Weights of a small transformer language model.
Size: 15 heads of 64, 94.3M parameters.
Architecture: learned and rotary positions, no biases in attention or MLP, untied embeddings.
MLP neurons of a small language model. Each row is named by its layer, matrix (down: output weights) and neuron, and shows model dimensions 352-607. Each number is 128 + 24 x the weight over its row's rms, rounded and kept within 0 to 255. Numbers have three digits each. A neuron's up and down rows have the sign that makes its largest values positive.
After each neuron's rows, "fires before" lists the tokens most often just after its 100 highest values on Wikipedia text that the model never trained on.

L2.down1457:119129117125118177131093132140131135108104074126163105124123169156131128139169104135145120095088113155159111117129111093117154134120116118129150161126149144132101114136083133100126132131120131122113152148131160099122096110121104108091115138111132124139110109129116158108163077027119119156127115102109083127106099092097095219147141145032158138127115113099096146131114116107144104149147119081117133151129140157096132197095165147191179137125149133106097098105148138117126104104024126112118186122102123103128118133134133112104113101079156087105090172120142107134110135141149144132165116159123140150151183116198114153115118113114120140104116140173127164122136115150119090095140118086126094177133115109170139179155113131142175115115141110111111074106157117146131124127119118
fires before: " |  |", "andidate | Votes |", " | +", " | −", " | "

L2.down842:100160149122168152121160148153132082149150078135085122103072141122127136119137159099119118136116109110165117148136133062115155109136098116143123127137147029157147104160156129111122115130146080117047099119153145127123138119115119124113148134125111117170131152112135119175106145103143141123124172160130141121105116154126120067143119150146112145125138164123157140165126124146139092118133105145105159151122128163133127105147121097179125172128130133166107139123112118115122112139133124148101118134111130116122165142110112141113113095107129135127152148141138129169102156104139140122093120153105135144109126091152199089123104095109100133110087144144098110130161133179139144126185127127129147123123130109121136099145144168160130143112106113186125063074130159127121110146108093
fires before: "2", "1"

L2.down497:132160126134104149106106128086119136157148159180187086137167127117152131136105132155147171118121131157108126101114140121142136086110127100136134142110104156093163171099110123112121154104131111146148126091141173131076145111102123165115146129114144151135129104098099135143136089065153153140146094121188108149140122090141105050145059107122163107093148130115179129173166078151170124152134149112178155133136187128098136123132139137128148122132111097152148109180140132137132096158070100106134122157184149120140144117141121141145145118116140113165100136104111153168141113108096139123120087124084109141111115140182108131154105150148139174123113136112111106126109137085136165116140153107140089132160134118116169120083133128164135098110145183156113155163069148128125154095140158
fires before: ",", ".", "ou", " | ", "°", " July "

L7.down1432:106084129133105146127100144190062108139100128103104117150151157113126095145109095071102157102127146098160095108092120155136111094094094105137123116130169083139128101099164144174114134121089169126139134118122115117155140158053174122135136096149092154142123149162143131147093096171142197081153087059141174148175137157155145123147135141111141159139118144148105118107157144107149094116099160127124165141103137130145120140136117119153116135134161104162144114129126112100120135163122100105095158116168108129142160170163144134136127116162094148143128139138159103114085123160133131127144137093121142119137114109130165096125152104148154162109125120145105131159102149141094096138116133142078125184130078156150129121111118122176124121176103146120139116120124116136137116101153100
fires before: ",", "."

L7.down1315:123144134129140138149139151132089101150117121161141126131103143130110138117142093127119116121111127127103190164131150115096137165135129163132096136158172150131175123138147139151161124122154086107134138113112126103074115170095064166131094137144138144157116128149120135134111128132114137116136103133147117098177162090152166129095168138143116166149105161123130139146148149088086119140128114138131106111136105123096146185119095140117109123145160137120130130133155095112120139111155138151089144131105150097130134155095122114134112145108131123142106122109105131142132132115128099155153115111122161163127114127129175112142156097170135139115150139160105117149162104104095148118175092142136140119133122116108189121150109118153155140144126113113133084128129187156085115116133147
fires before: "1", "3", "2", "4", "7", "6"

L2.down840:115108140136119124123145129099123125096151140091105131118142108124129099123123132121098175108141129117098107117134125120136122158164126170143089156148175147131100161059098111129109124150148160104133128103115159141159143116171111131108110111126089144124073114120112129067130072089115184162128136104137135141122129116148115086127125126096130115105112119108095146171145141096114140128122108104139112134146146131151125145113123139088126107106158130102112123171129124170099123137068091101076151120106073087096130155106115114164135096129120093132130136120118131107114130111064157103113148126083133149150141135119158177107140100140144112089113149172097101129114131154153110126099168131153121173124135108152133127136126111141128142139103188138118139134128134140124171116114142
fires before: "–", "\n", "\n\n", ":"

L2.down583:142140091115123131143122100110115119101107127150124151109133134165171135117133107127153159176149107172076148105131144147118113113135116121108104151114085139164151148150132130123179173133099116083159167102141131080094109088145093090149112141131138152118138104111109086133116134112065126107149141123113149184138141159111129201085150158154145157110101159182114113149151102118128119096147147116134133110104137154100156109103122111143132140121132139166112125100119163107093171178176098130095119147153069111129133136142142136145143137140126110104150158113140122117124151111155134110112130121131117124130131117163116120105119147146134125131163140139086113112145107156116139129150121130166131122142128133106135134122166145120164114161101141125138164082137098105110161162142147
fires before: " | ", "+", " |", "1", "0", "2"

L2.down1552:129137144106097152074146153142179117090168124154139132141112147128056142150137152110134123120136068132113049126137161110148105169111143089119154084145116152148124135110138091137185065120076127123120095169119130124140163101127137143140139094138123090152108074150113120204170128153148116166096059137113139199171093102115131185141155123162135110171136114151106157156157133151127134116139157140108138129134155115127127098123123124122152131124162065137137171123100117161133144127176119080150122085148129114142137142099088147108130130118177129153119115124127143149154155098122135109133115088136143145139111143130097107139161160143126133147150141124127084142134168145091148108087144139121126166115134117135136133099150134115108122076136137130112168117157137125102097122169123
fires before: ".", ",", " | "

L2.down960:092126124155093118117146102114110116108118136086125080113154118111127144107116122138115115164126175164108133127131127165097135142125113177147149118117140094121082136123097113160114087129118124157152134129136151149123117144123127108136153102127115101134113124131147152131095112153170109086150125128129112122122112139153088066127156130142108140125150121128161140136176161094103107166127120109144110095124125109168161156111160137167137139122124063106134097109101147125165118134147071142172126101112167128146113171101124123129137141113092142134103105088096136099110095131115136103146141139142122114148133112149111116137172100171121115097138142142104102147130161130153129131141137109119099127103145140112132123146116151141106111109152171117144184121145156149095146133156109
fires before: " | ", ".", "–"

L7.down1653:164134116135101134153150183145154115099134056110105088147103123119152134155134162111143115117130129109148124152159088133141158159143149125141170143114154148207111142148145167124119099116116131141103133104135129114108124170148143111099114148198134099103092106101115156117114135195116132140133141128115093147120123112125100000167134135095144136140102164146173128139146151115142138130159132127144151143147102105107132125137136136160114101113135102161122102120072153104153148118147115112132139109105159132135107128151140205099116122122113151120145151132121163125110146083144126090130130107120160085142096087112128131163121122168118124138104103130122106151123166121156109141127094134159141152182177129149108131091111109114072103128136101126096156108127086131140097105150129
fires before: "\n", "\n\n"

L7.down843:130089133123181108134097155093082118142150095122102133092144131122131163128123158113140124163132119128124123085103107147106134077160164095136163134107076119122130106132175108122114092135122123108138158154139138153141135181177194096125082100075164122099140155107144122137144154171128133140138121130122133095118127125153119157138164094121123140124067114113131127145131175118124122149121126134122130151137177162146078145148119107097104138105140110093116096083124139129109148111120167146161159096095157149125097122112134124128147095130112162136178168188156137114136098123132107130139103120122116143142134127128120134106103133190175159184124123156103116144186144136125143145171153119112105149146105095142130181158124130110167143148112163132113077149119145149152170124132141
fires before: "\n", "\n\n"